{
  "num_hidden_layers": 19,
  "hidden_size": 512,
  "num_attention_heads": 8,
  "num_key_value_heads": 8,
  "head_dim": 64,
  "intermediate_size": 1536,
  "vocab_size": 32000,
  "hidden_act": "squared_relu",
  "norm": "layernorm",
  "norm_place": "pre",
  "norm_eps": 1e-05,
  "positions": "rope",
  "rope_theta": 100000.0,
  "rope_fraction": 0.5,
  "qk_norm": true,
  "attn_scale": 0.171,
  "bias": "none",
  "tie_word_embeddings": false,
  "parallel_block": true,
  "init": "normal",
  "init_std_qkv": 0.0239,
  "init_std_o": 0.0239,
  "init_std_up": 0.0239,
  "init_std_down": 0.0,
  "optimizer": "muon",
  "learning_rate": 0.00977,
  "lr_mult_qkv": 0.5,
  "lr_mult_down": 1.5,
  "beta1": 0.95,
  "lr_head": 0.00562,
  "warmup_steps": 0,
  "schedule": "wsd",
  "decay_fraction": 0.939,
  "decay_shape": "pow",
  "final_lr_fraction": 0.05,
  "batch_tokens": 65536,
  "max_seq_len": 512,
  "doc_mask": true,
  "train_tokens": 765700000,
  "max_steps": 11684,
  "dataset": "wikipedia_en"
}
MLP neurons of a small language model. Each row is named by its layer, matrix (up: input weights; down: output weights) and neuron, and shows model dimensions 384-511. Each number is 128 + 32 x the weight over its row's rms, rounded and kept within 0 to 255.
After each neuron's rows, "fires after" lists the tokens most often just before its 100 highest values on Wikipedia text that the model never trained on; "fires before" lists the tokens most often just after its 100 highest values on Wikipedia text that the model never trained on.

L7.up1499 [129 173 157 189 171 204  93 127 131 166 129 151 136 121 156 161 146  86 107  61 191 156 119 162 112  60 134 131 115 140 137 115 166 104  98 145 139 123 113 133 132 129 146 123 145 110 152 119 149 131  60 205 154 148 114 111 105 140 112 108 123 113 182 149 112 154 127  88 102 118 122 105  96 154 153  60 141 172  96 129 152 110  76 144  92 115  73 168  86 107 146 111 185 144 119 123 115 152 132  86  80 110 134 128 137  79 124  73 129 128 152 107 175 155 125 164  96 186 132 143  77 118  99 110 159 153  77 152]
L7.down1499 [106 122 148 173  80 143 157 123 136 124 113 104 175 110 144 104 128 134 174 124 169 113 112 118 132 176 130  25 133 120 121 156 101 117  56 154  42 124 131 116 141 130 120 163 140 101  67  70 153 130 116  78 113  73 148  84 146 150 155 155 146  89 101 129 149  89  86 112 160 100 108 159  60 141 150 149 171 146 187 114 107 121 178 153 114 105 159  72 138 123 128  95 127  66 114 107 140 143 138 174 143 137  86  61 142 130 153 154 105 149 131 126  96 162 127 139 102  81 155 116 146 130 160 169  91 156 181 161]
fires after: "–19", " U", "–18", " War", " (2021", " (19"
fires before: ")", ":", ",", "\n", " |", " Volleyball"

L2.up404 [189 140 171 108  65 145 123  96 107  75 148 172 159  97 145  84 141 150 125 150 119 129 167 165 101  49 122 144 142 141 166 163 138 155 113  49 134 102 148 158 112 101 165 174 174 100 160 164 137  99 118 175 100  90 106  80 115 150 167 113  57 186 115  87 150 160 167 133  97 137 157 125  42 141 120  53 168 146 150 108 173 129  82 120 165  96  75 123 151 131 123  86  90 142 111  93 157 178 120 115  90  63 103 105 125 179 139 156 146  73 138 195 165 130 191 179  83  85 103 160  88 131  92 107 118 119  80 137]
L2.down404 [148 154 140 153 135 126 105  68  85 111 148 170 150 106 148 105 148 115 140 140  83 177 199 155  90 104 137 137  73 163 116 107 100 102 158 136 143 124 104  87 100  50  83  92 109  81 147 147  84 120  88 158 117 103 102 149 114 145 155 151 106 152 175 159 198 120 143 136  70 131 179 113 122 164 129 144 119 154 141 142 141 151 101 139 165 151 158 131 104 119 118 102 105  80 184 109 156 158  87 160  80  94 191 119 161  58 153  99 141 197 118 164 163  84 183 110 115 144  78 161 113 101 201  87 181  72  86 132]
fires after: " |", " 1", ",", " "
fires before: " |", ",", "."

L7.up418 [124  46  71 131 182 132  83 125  93 141 170 108  52 151 121 146 179 111 132 146 157 124 139 103 124 130 122 115 126  50 109 182 178 105 168 111 114 133 121 191 136 119 113 120  87 151 109 123  74 200  63 116 103 167 165 122 117 109  65  90 113 115 168 118 132 158 137 154 116 107 160 126  61  99 152 150  75 166 105  80 151 149  89 145  72  54 115 137 170 155 126  84 169 122 142  83 150 146 111 130 139 127  82 169  98 101  95 105 149 127 123 123 114 113 115 116 142 127  99  82 149 145 175  50 130 102  91 133]
L7.down418 [ 61 130 159  74 107 154  94 141  75 111 117  88 105 141 139 120 154 167 128 116 167 133 129 121 103 138 102 145  83 106 155 118 140 123 120 129 128 112 124 125 139 166  88 121  77 119 109  49 161  80 128 133 106  99  71 149  86 189 109 170  67 129 160 208 114  83 103 108 110 114 166 144  87 141 111 172 120 199 134  83  99 161 143 192 108 123 133 129  64 173 153 103 180 181 133 144 155 181 129 146 116 117 137 115 153 131 103 141 128 140  96 158  54  72 127 137 122 111 107 136 147 119 125 128 177 120 136 102]
fires after: "\n"
fires before: "=", "===", "==", "|", "\n"

L11.up979 [102 112  59 134 131 101 105 131  63 122 100 114 127 117 196  85 119 133 157 110 144 131 137 127  73 148 153 108 123 143 115 136 142 142 151  66 111  64 190 119  92 120 139 133  90 118 189 171 197 131 121 156 111 144  98 106 117 143 163 100 119  79 143 159  96  88 170 116 170 179  43 121  80 128  78 134  94 174 130  77 169 119 138  97 117 159  93  98 175 182 149 230  94 169 152 128 119 158 102 173 162  92 102 151 150 138 135 124  86 134 125 162 144  87  32  98 179  77  88 114 135 137  93 154 101  88  88 114]
L11.down979 [130 151 130  93 157 124 151  92 155  89 128 101 118 121  78 148 156 102  85 138 113 137 101 153  80 122 107 107 174 185 128 134 144 140 118 163 148 179  77 112 208  91 153 145 158  77 105 147 163 117  96  85  93 120 168 176 117 147  61 180 149 154  86 109 128 110 138 143 119 100 192 138 116 128 162 155 122 119 136 141 107 128 134 144 121  95 243 138 158  73 132  83 136 143  79  98 101  98 121 160  76 123 113 144 111 139  88 138  63 113 147 119  99 101 158  77 170 179  88 168 108 170 162 168 140 105 142  87]
fires after: " was", " is", " be", " are", " then", " been"
fires before: " by", " to", " in", " on", " from", " as"

L7.up327 [170 124 126 128 101 161 174 130 130 108  92 206 153 192 136 160 192 127 149 118 145 112 144 105 180  91 167 157 131 139 168  82 161 138 148 172 102  84 124  93 133 115 132 126 133  92 125 124 125 128 126 114 105 108 109  77 121 123  83 141  90 122  67 132 105 124  59 154 110 165 150  67  80  40  87 123 173 116  89 157 121 116 120 120  63  64 140 101 137 102 162 120 117 126 126 132 212 178 113 156 179 153 146 127 158 167 159 136 172 142  69 120  95 120 127 170 167 144 103 137 102 171 190  97 139 151 147 154]
L7.down327 [110 105 124 126 165 112 134 148  99 139 174 101 146 104 172 182 116 163 137 142  99  92 111 128  97  82  97 201 175 137 133 104 150 131 151 161 134  84 157 110 156 144 161 177 104 161 159  95 145 109 107 174 180 146  95 126 165 134 119  71 125 176 126 106 130  97 125 120 153 152 137 175 132  98 138 151 152 106 189 112  86 159  83  89 123 106 116 145  73  66  97  97  85 118 120 159  77 116 159 135 107 138  96 116 141 162 128  87 105 103 158 159  98 110 178 111 132 178 158 170 155 158 133 148 139 153 141 178]
fires after: "\n"
fires before: "==", "=", "|", "In", "===", "The"

L7.up114 [116 141 110 154  75 157 186 123 130 132 102 148  84 169 144 116 123 168 129  91 118 121 121 155 152 148  95  92 112  71 141 124 177 107 103 101  80  82 106  95 105 140 130 128 174 115 131 109 119 164 145  59 110  89 135  88 118 114 134 120 126  66 128 130 173 192 165 181  96 141 106 109 124 170 131  97 179 132 148  97 173 109 124 106 162  83 164 136 163 183  99 152 164  89  97  78 143 145 153 101 153 174 135 173 135 120  69 160 168 166 139  76  85 145  94 138 101 114 103 107 124 133 131 123  97  93 150  84]
L7.down114 [ 79 113 162 147 141 144 110 102 109 129 106 121 129 126 184 176 171 174  62 124 124 138 162 156 132 130 133 130  78 156 114 149 137 119 137 209 148 182 142  93 184 134 112 186  83 150 133 121 155 133 138 108  73 141  10 111  24 138 120 122  51  97 140 156 115 128 128 186  88  69 129 155  89 127 142 205 129 163  77 154 114 101 136 152 123 136 160  89 125  95 137 151 133  90  99 156 111  90 108  83 145 151  88  91  99 122 120 128 194 133 110 121  57 137  89 105 147 168  98 198 134  79 203  95 112 157 141 142]
fires after: "\n", ";", ");", ")"
fires before: "-", "=", "\n"

L2.up580 [117 119 125 135 104 156 121 165 167  99 134 142 137 109  89  79 152 136  92 109 110 210 147 127 120 108 138 135 174 141 117  73 134 182 103 167 145 107 126 111 100 164  98 104 149 154 135 147  76 150 121 123 113 153 105 168  70 126 111 110  86 110 121  70 113 132 154  27  93 166 149  78 183 181  95 144 144 111  99 160 121  79  84 140 128 122 121 101 180 166 105 123  72 137  98  89 146 117 138 153 164 113 125 119 132 122 119 125  75 108 101 147 141 159 144 181 143 121 109  67 106 123  59 191 105 154 158  99]
L2.down580 [ 47 119  95  78  99  98 127 129 123 149 130 126 175 146  92 163 133 122 101 107 124 198 117 128 132 158 167 119 161 132 140  81 135 121 124 190 182 125 177  93 103 180 117 180 147 129 138 150  28 116 126 108 113 126 145 146 151 150 142 126 169 115 150 146 101 131 121  88 136 158 105  72 168 163 122 147 138 124 137 105 138 160 143 141 111 145 176  99 134 122 124 169  72  83 161 158 102 126 143 156 136 115 114 107 125 111 103  87 131  93  83 137 111  65 116 151 135 109  97 138 155 141 131 127 124 109 134 107]
fires after: "---|---|---|---|", "|", "|---|---|", "|---|", "|---|---|---|", " |"
fires before: "\n", "---|---|---|---|", " |", " to", "ing"

L11.up370 [105 181 102 150 110 107 111 117 110  94 192 160 157  93 101 155 148 120 140 110  95 109  67 107 173 154 151 156 132 160 152 179 126 111 142 145 141 162  88 136 171  49  48 117 123 114 100 187 137 128  84 114 125 143 158 123 114 133 165 189  74 145 119 102 135 168  50 130 160 138 131 118 168 115 172  76 131 101 122 186 117  94 126 150 134 100 157 117 176  85  96 148 179 171 129 170  87 169 106 118  72 135  82 140 116 155 133 111 115 117  96 123 182 123 134 160 116 117 151 149 123 182 146 138  98 105 144 101]
L11.down370 [163 144 176 128  95  81 128 104 103 154 140 146 113 161 112 151 102 119 110 102 108 127 108 123 145 104 134 173 149  90 151 129 138 160  99 193 127  87  90 137 135 104 121 111 135 177 150 119 100 121 113 113 146 184 162 138 158 125  72 115  90 190  77 151 159 110 121  95 138 140 105 127 194 127  86 129 130 153 192  80  95 127 135 107 115 135 153 159 132 135 125 152 147 113 124 158  83 172  69 183  64 154  80 154 119 153  66 123 152 112 139 166 134  77 143 150 185 165 115 101 129 104 116 109 144 125 121 150]
fires after: " |", "|", " No", " C"
fires before: " |", ".", " of", "S"

L7.up419 [145 128 166 108  91 193 118 149 129 119 165 178 163 123 161 140 132 171  90 126 119 128 124 131 155 130 233 126 140 101  99 154 140  97 129 101 137 149 155  96  65 175 124 191  72 143  90  92  91 139 140 125  83 156 148 141 129 145 184  70  80 119 179 112  63 170  74 130 128 148 123  24 139  76 137  47 107 131  92 180 162  81 101 120  87 110 128 175 140 162 167 180 152 148 110 137 168 163 136 127 152 137 121 126  89 150 131 152  93 124  96 136  89 158 124  83 181 129 194 102  98 113 115 124  94 138 159 141]
L7.down419 [122 107 151 123 167 108 202 112 170 132 115 160 145  93 177 124 126 148 103 112 137 160 139 115 145 124  98 106 130 168 183 132 146 119  59 156 154 143 128  96 100 137 134 113  76 163 114 148 118 114 118 133 136 176  60 132 165 139 155 122 122 105 131 102 136 146 118 118 108 120 133 169 119  79 156 126 174 141 108 145  74 225 106  95 111 154 131 154 141  67 164  96  58 156 153 125 155 165 148 104 148  72 113 105 120 134 139  67 131 127 135 116  62  93  79 155 132 133 168 129 103 138 111 137 134 185 165  99]
fires after: "\n", "==", "===", "===="
fires before: "\n", "|", "===", "====", "The", "-"

L11.up119 [153  58 107 156 155 180 178 141 107 148 111 167 139 129 185  59  94  72 176 136 123 156  69 123 200 203 101  91 182 112 138 144 120 180  87  99 113  84 181 165 121 127 153  77  98  96 158 122 168 115 186 189 169 154  67 138  72 172 177 116 102 128 158 136  90 131 119  75 221 130  63  95 174  77 128 100 172 120 138 121 147 116  65 118 100 150 142 135 147 149 128 218 118  89 146 108 135 166 104 141 117  83 106 180  89 118  78 134 115 134 148  70 107 112  65 106 153 102 139 134 141 131 113 157 168 142 137 141]
L11.down119 [ 87 135 117 127 119 123 165 178 118  92 110  87 157 160 100 144 138 123 145 146 122  67 109 115  96 113 161  97 172 165 114 136 109 144 127 125 143 115  66  91 206  88  98 150 132 169 109 103 151 112 130 138 125  84 174 143 138 126 100 162 129 123 156 129 117 176 106 120 101 120 163 126 143 153 142 169 126 129  78 191 166 103 156 130  87 135 164 153 111 110 163 120 139  96 103  70  82 143 128 130 115 173 171 107  99 122 144 130 145  93 131 115 144 154 169 147  71 144  95 125  47 115 103 107 165 192 124 106]
fires after: " was", " is", " be", ",", " been", " are"
fires before: " in", " by", " to", " on", " at", " from"

L11.up1131 [158 162 125 141 156 151 104 153  63 136  90 108 122 152 156  23 143 130 151 112 155 129  86  87 165 107 167 196  76  92 123 173 132 162  69  95 170 171 106 109 112 117 144  86 157  86 136 110 155 110 117 118  74 162 133 132 139 118 162 163  33 181 167 132 116  99  67 167 165  96 136 143 130 164 106 105 108 199 163 109 197 134 162  59 171 115 121 130 199 135 120 143 124 143 116 100 125 122 127 144 118 100 122 108 138  90 102 157 150  90 161 139 123 150 208 110  80 107 188 160 116 153 108 151 119 190  96 168]
L11.down1131 [107 121  88  97 107 159 127  93  83 173 124 158 136 143 143 194 103 150 158  87 124  64 141 134 126 110 113 168 125 153 152 164 105 154 152 157 155 146  61 121  78 121 131 135 134 154  90 154 113 153 163 131 129 225 160 138 107 154 136  83 109 130 177 110 109 134 175 177 133 145 154 115 154 120  98 159 100 146 100 115 120 192 114 123  99 120 159 126 149 113 116 128 135 189 110 101 119 137 185 162 159 166  90 156 116 135  62 150  95 118 206 133 124 151 152  86  94 187 155  65 141 104 119 127  45 129  93 104]
fires after: " |", "|", "ing"
fires before: " |", ":", " of"

L7.up365 [126  97  86 131 110 103 131 144 129 126  76  81 167 146 157 117 121 139 143 150 133 166  79 192  77 111 115 138 109 128 134 136  51 173  95 147 135 142 140  79  80 163 161 149 176  84 102 100 130 157 121 116 134 193 146 155 134 117 116 143 159 173 113 130 111 143 122 169 133  72 140 130  92  81  95 100 108 170  80 131 121  88 126 124 129 168  73 117 122  99 185 128  69 129  93 105  53 166  84 145 163 118 149 120 162  45 175 143 133 100 137 156  76 153 140 124 140 137 132 115 124 155 131 138 140 139 120 131]
L7.down365 [120 126  97 143 176 113 174 138 136  90 126 139  90 165  89 156  82  74 104 134 129 190 176 141 155 170 117 118 184 119 126 155  84  77 153 156 133 121 139 170 176 141 125 108 131 125 112 164 158 133 136 123 150 119 100  78 132 180 111 133 135 124 129 147  46 110 157  86 107  70  78 107 140 157 143 100  97 118 153  93 111 164 123 139 138 162 214 174 128 113 128  65 166 118 111 157 177  95  92  84 149 122 127  90 158  96  66 135 152 142 108 134 104 166  83 161 131 135  76 139 153 107 161 118 135 133 152  73]
fires after: " 4", " 3", " 5", " 2", " 6", " 8"
fires before: " |"

L7.up833 [148 179 103 131 165 134 119 165 193 156  84  98 178  81 110 191 125 112 123  99 159 111 117 144 107 115 142 106 147 160  91 139 135 105 144  88 181 110 194  60 108 124  96 143 119 111  86 120 141 192 150  86 169 118 110 131 152 140 114 111 143 118 113 137 130  91 125 106 155 152 182 194 175  70 132 130 123 120  66 101 132  89 165 134 161 146 114 116 171 114 178 118 153 177 125 109 140 238 117 138 110  98 173 126 150 155 187  76 154 157 133 163 132 111 134 113 155 165 129 108 130 161 162  75 101 158 124 186]
L7.down833 [148 134 138 141 119 117 140 105 130  85 173 110  41 129 137 140 150 101  44 113 144  99 109 154 121 147 102 126 162 151 114 133 158 102 123 129 163 113  69  93 179  97  96  67 160 191  88 171 105 126 135 156 170  84 154 123 100 120  60 179  79  84 134 148 164 138 146 110 119 115 201 114 157 159  87 140 105 128 209 148  89 169 162 176 191 114 142  75 125 127  98 186  89 142  88 161  97  83 125 133 138 101 128 158 119 118 179 118 124 121 128 101  79 112 154 202 232 129  81 107 119 110 106 168 131 183  98  92]
fires after: " 1", " 0", " 2", " 3", " 4", " 6"
fires before: " 0", " 2", " 1", " 0;", " (0)", " –"

L11.up862 [162 100 127 136 125 174 131 167 187 184 173  92 169 148 154 103  70  58 155 138 160 136 159 148 167 152 155  86  91  45 140 183 106 120 169 116 147 134 107 100 118 145 207 132 150 113  94 123  80 131 135 128  99 181  88 117 108 121 128 147 119  91 134 167 125 120  96 146 113 120 144 129 104 138 160 103 136 171 138 188 120 154 120 135 123 189 118 113  88 117 167  47 130 131  56  83 209 157 160 120 153 127 177 141 121 165 129 113 111 144  80 133 157 208  95 120 101 139 120  92 156  85  87 194 101  94 165 114]
L11.down862 [150 155 136 135 144 137  63 149 120 105 111 113 108 143 158 169 149  83 112 105  80 137 143 114 154 114 109 125 118 139  79  83 115 104 121 153 117 128 151 101 139 158 130 140 121  53 111  99  94 142 129 117 118 120 143 192 141 136 116  93 170 180 153  68 133 109 211 153 100 124 112  70 107 106  99  92 110  84 158  87 110 169 111 108 106 142  75  90 101 146  99  94 150 126 149 129  44  79  98 111 150 138 105 112 122 105 118 126 115 134 147 173 164 105 142  92 163 104  85 193 121 133 104 119 192 108 120 107]
fires after: " |", " 4", " a", " .4"
fires before: " |"

L11.up1217 [167 135 120 178 113 115 119 183  92  89 139 156 133 147 185 116 111 129 187 142 152 149 127 128 147 153 159 123 168 126 137 137 116 136 125 103 106  99 136 119  74 135 102 156 134 112 111 138 128 180 127 108  63 136 107 129 150 100 130  97 115 146 141 145 106 139 143 112  72 152 134 133  86 100 151 112 110 195  89  55 148 203  98 126 123 107 184 149  87 196 148 106  64 132 106  95 121 100 123 119 138  98  77 152 108 155 104 145  96 170 103  59 162 154 138 159  69 115 124  55 182 115 125 117 101 236 127 158]
L11.down1217 [154  88 166 150 115 100  99 116  94 100 147 143  85 150  84 108 139 123  44  99 160  78 227 133  85 159 171 156  91 116 115 152 101 173  71 141 198  89 141 159 100 131  70 134 142 119 139 138 155 123 125 135 131  99 101 193  95 120 114  98 135 142 157 143 106 123 150 185  94 155  59  89 135 132 102  87 103 162 104 109 191 201  92 138 148 125 138 128 122 184 142  92  98  75 155 141 113 110  93 122 128 108 141 169 116 149 133  97 144 120 122 166  92 109 123 121  72 115 132  91 209 123  83 102  94  99 173 188]
fires after: " |", " ", " votes", " Turnout", " Party", "|"
fires before: " ", " |", " Candidate"

L11.up1007 [157 150 137 111 138 153 110 122 107  94 111 120  89  98 135  79 185 126  88 111 180 113  89  86 167 135  88 123 119 124 152 129  99 156 147 106 118 124 117 152  80 108 128 145 143 125 116  91  79 179 140  95 118 136  82 149 152 130 177 111 139 121 135 123 149 142 157 107 208 143  66 176 125  51 157  94  65  91 106 162 130 172 137 161 160  62 142 181 121 153 113 153  89  97 150 130 180 102 132 145  66 116 141 167 159 127 133 156 116 146 132 154 144 112 189 147 160 188  82 100 151 136 143 147 126 166 152 150]
L11.down1007 [ 98  90 155 146 183 143  80 146 133 153 158 149  95 143  83 128 143 127  79 174 130 139 180 155 145 122 100 136  76  62 129 145  93 151  76  88 104 186 122 128 162 171 111 187 164 186 130 100  85 142 117 164 115 159  99 194 145 120 171  92 136 149 146 151  80 139  99 136  86 108 164 115 193  88 142 120 113 135 149  96 102 142 117 182  78 134 135  97 142 114 122 174 131  71 123 128 111 122  45 120 115 118 111  92 129 126 203 149 194  76 125 108  94  78 149 140 155  69 111   7  92 152 135 103  99 142 143 152]
fires after: " |", " ", " No", " (2024)"
fires before: " |", " ", "|---|---|", " \"", "|---|---|---|", " Score"

L7.up603 [ 90 109 111 118 181 130 137  77 145 145 154 161  86 129  87 120 121  84 126 124 145  88 134  88 105 167 121  85 175  69 129 164 150 103 186 156 170 149 146 149 118 139 109  82 174 216 122 137 143 108 134  89 114 182 135 187 154 105 100 144 132 128 113  89  87 161 191  91 124 114 121  85 108 158 114 192 119 187 123 107 125  96 138 146 124 208  75 154  90 124 172 159 143 172  62 108 180 135 127 140  95 123 110 105  88 148 139 154 122 138 115 102  90  59 123 153 131 166 113 134  38 158  78 193  96 166 164  81]
L7.down603 [ 83 150 132  82 103  85  96 117 126 190 148  77 115 129 142 142 132  99 117  48 190 144 160  67  79 179 175  86 116 100  93 124 128 119 115 129 136 119 129 133  92 120 122 115 127 138 109 156 137 126 113 149 132 122  74 169 126 153 165 149 126  86 103  90 140 130 186  92 135 100  85 116 144  69  64 153  99  94 139  17  87  88 169 119 153 160 132  97 144 104  88 160 148 114 145 164  94 137 108 139 132 128 152 165  75  66 109 174 103 101 139 146 145 151 122  89  78 124 114 159 159 128  97 140 144 141 150 137]
fires after: " |", ";"
fires before: " |", ";"

L11.up197 [108  99 134 126  43 122  97 108 101 138 157 134 146 118 102 118 143  97  84 112 147 138 110 128  81 163  40 166  51  40 169 123 136 100 115 135 141 184 136 105 105 121 163 151 105 102 125 140  86 132 156  62 152 151 122 132  80  98 128  86 129 111 114 127 126 160 116 136 146 146 150  83 155 140 128 121 140 139  76 133 142 110 116 164 195 140  97  99 179 118 158 115 128 140  94 116 171 119 199 111 124 122  86 127 156 149 174 153 110 142 115 169 147  95 125 119 145 130 152 128 142 169 164 143 110 141 127 143]
L11.down197 [166 116 201  58  61 132 142 163  97 153 115  95  97 126 125 135  90  68 152  56  94 125  83 127 110 154 134 114  56  90 126 109 149 161 141 181 145 147 133  98 148 201 142  98  87 146 160  92  78 132  91 118  80 157 136  78 142 102 118  93 120 174 118 122  91 117 188 127  97  52 175 168 143 166 118 130  76  90  76  81  98 129 160 159 132 118 131 150 159 119 145  95 146  87 110 128 150 120 102 152 175 115  64 133  90 145  99 103 132 157 169 124 156 134  92  81  72  90 135 151 107 105  85 147 134  43 162 118]
fires after: " |", ";"
fires before: " |", ":"

L7.up135 [140 137 134 182 147 141 108 150  98 138 117 167 148 161 115  89 124 103 136  96 130  94  89 133 132 132 177  80 123  45 154 130 196 144 124 137 122 208  81  83 123  97 178  50 134  86  86 114 149 111 128 145 104 136 182 143 151 115  86 215 108 118 122 147 118 108 111 105 147 179 142 139 107 127 142 118 123 126 147 206 173 139 126 142 107  87 149 178 133 100  90  89 181 129 132 135 134 145 113 101 184 114 120 149 186 138  86 185 152 128 203 186 103  46  79 111  73 117 128 161 137 113 142 172 133 144 138  79]
L7.down135 [190 134 147  62  85 156 113 125 169 105 145  95 139 153 131 106 168 186 122 142 108 136 158 133 118 145 161 130 112 129 116 131 154  50 128 171 144 136  96 166 133 100 139  89 182 180  70  94 132 145 162 105  91 114 147 163 149  75 127 125 138  65  99 149 108 171  31  96 125 143 142 152 130  81 151 133  78  42 111 130 123  91 101 166 141 122 127 147  89 107  56 132 142 114 157 163 154 145 123 195 137 126  86  76 125 152 144 102 142 146 132 143 117 105 152 121 117 145 147 100 136 139  65 123 121 141 156 107]
fires after: "==", "===", "\n"
fires before: "==", " ==", "===", "\n", " life"

L11.up388 [117 213 130 113 150 132 177 170 129 114 161 106 164  79  83 114 100 166 144  76 138 122 131 107 139 132  84 131 195 137  83 173 121 105 133 131 147 146 111  97 133 107 103  48 116 106 152  79 101 163 134 129 171 140 171 104 120 151 117 115  86 176 159 172 143 183  93 128 179 122 115 160 134 149 175  77 132 195 106  77  94 133 122 170 141 102 122 125 157  72 191 152 177 118 100 104  91 176 117  72 128  99 122 145 121 122 174 158 174 146 144  93 129 155 144 159 153 128 143  91 162 134 127  83 123 172 129 162]
L11.down388 [ 90 147 182 121 198 141 106  79  73 155 168 145 161 123 164 135 127 199 204  59 149 125 148 175 150 189 163 137 112 121 119 152  61 151 103 121 116 145  59 146 101 133  72 104  98 142  98 140  72 132  97 110  83 181 129 127 104 120 126  71 180 177 125 108 130 118 126 198  20 114 154 124 136 106 130 125  98 124 154  66 106  58 171 154 101 105 141 141 121  46 109 135 151 121 121 115 124 147 134 152  98 161 106 110  76 148 150 125 119 188 109 146 171 102 129  82 151 168  87  90 117  72 102 147 114 106 133  75]
fires after: "|", " ", " |", "-"
fires before: " |", ":", " 1"

L7.up685 [126 157 130 127 164 104 109 114 130 120 136 104 141  76  99 115 142 114 119 143 140 140  66 155 142 118 138 124  89 127 136 120  74 115 143 149 120 130 111 101 105 110 220 157  89 136 171 159 181 111  55 148 126 141 170 117  58 123  78 105 136 129 156 132 129 181  54 176  98 164 138 130 158 155 159 159 136 160 118 108 125  96 126 122 128 167 160 157  69 131 138  73 138 148  97 131 152 136 144 162 114 140 151 121 125 152 119 139 140 109 132 142 178 129 124 146 174 162 124 111  67 102 161 128 170 104  87 154]
L7.down685 [117 118 140 135 102 136 124 108 131 123 145 113 121 147 110 149 143 142 109 107 169 158  62 123 117 112  98 148  75 145 182 148 133 175 112 109 121 164 113  98  74 121 152 151 131 134 119 184 173  96 105  75 137  48 160 161 162 170 119 153 180 144  94 174 113 153 130  84  78 103 136 151  71 128  78 203 136 100 151 126 121  76  94  72 117 129 137  84 149 118 123 146 159 132  97 143 126 112 153 168 191 140  63 145 141 173 118 113  92 157  37 147 172 133 126 169  99 119 108 157 137 111 112  64 115  99 157  70]
fires after: " 15", " 16", " 17", " (18", ":", "–19"
fires before: " |", "–18", ")", ",", "–19", "."

L7.up1256 [122 154 115  96 129 137 134 144  74  68 158 111 121 156 147  96  85  88  64  85  95 115 122 118  70 134 123 149  94  34 186 133 149 176 107 196  95 154 142  90  75 101 131 126 127 134 190 108 129 147 152 111 131 100 137 115 105 117  98 154  82 148 145 151 167 175 112  65  73 161 104 138 103 158 136  85 134 102  59 109 101 181 134 177 105 122  99 168 107 150 134 130 115 108 200 101  88 138 103  87 157 159 141 119  88 119 128 190 121 101  91 119 159 183 188  84 139 106  95  98 105 125 124 108 137  64 117 153]
L7.down1256 [157  85 100 103 155 149 137 157 137 101 111 127 114 139  72 118 169 160 110 137 147  88 176 114  80 131  79 150 139 149 104 122 117 117  97 178  95 114  43 125 126  94 110  96  81 124 114 101  91 137  67 127 156 129 139 177 141 126 135 137 112  86 107 129 191 103 159 110  93 144  91  80 165 143 149 137 151  70 135 204  89 163 141 104 115 140 121 111 131 131 116 100  93 125  88  92  94  83 134 137  96 126 101 108 116 124  88 163 128 111 175 135 163 122  95 121 112 169 107 130 137 172  97 131 142 145  98 105]
fires after: "|", " |", " E", " f", "E", " Nu"
fires before: " |", ":", " de"

L2.up837 [157 110  73 139 111 118 217 140  84 120 142 127 124 114  95 152 116 109  88 111 149  86  95 125  86  76 136 117  97 120 124 171 149 168 172 129 130 102  82 115 127 155 118 165 166  89 122 130 171 131 114  93 154 157  52 152 161 181 167 123 121 160 144 116 147 160 128 132 110  95 132 101 145 151 143 133  96 128 125 104  64 142 134 187 136 129 102 158 110 117 158  96 148  96 104  85 156 137 111  90 107 131 195 173 121 117 107 166 121 158 105 109 103 171 186 145 123 129 102 127 110 146  66 147 141 113 126 121]
L2.down837 [137 171  96 138 142 137 170 128 144 175 136  71 113 129  76 110 123 123 116 113  93 167 199  97  95  79 139 145 145 106 165 171 171 185 144 159 101  74  75  80 114 195 144 209 133 159 177 168 127 128 149 162 173 129 122 119 159 129 127 127 156 130 147 153 162 208 145 125 116 157 105  83 151 136 147 145  89 167 129  87  72 149  90 172 162 127 155 133  68 159 127  93 102 104 128 114 148  94 205 121  38 160  90  80  59 106 106 124 121 124 127 121 131 108 107 113 129 118 119 106 165 143 133  90 182  74 135 125]
fires after: " |", "-", "|", "\n"
fires before: " |", ":", "s", "."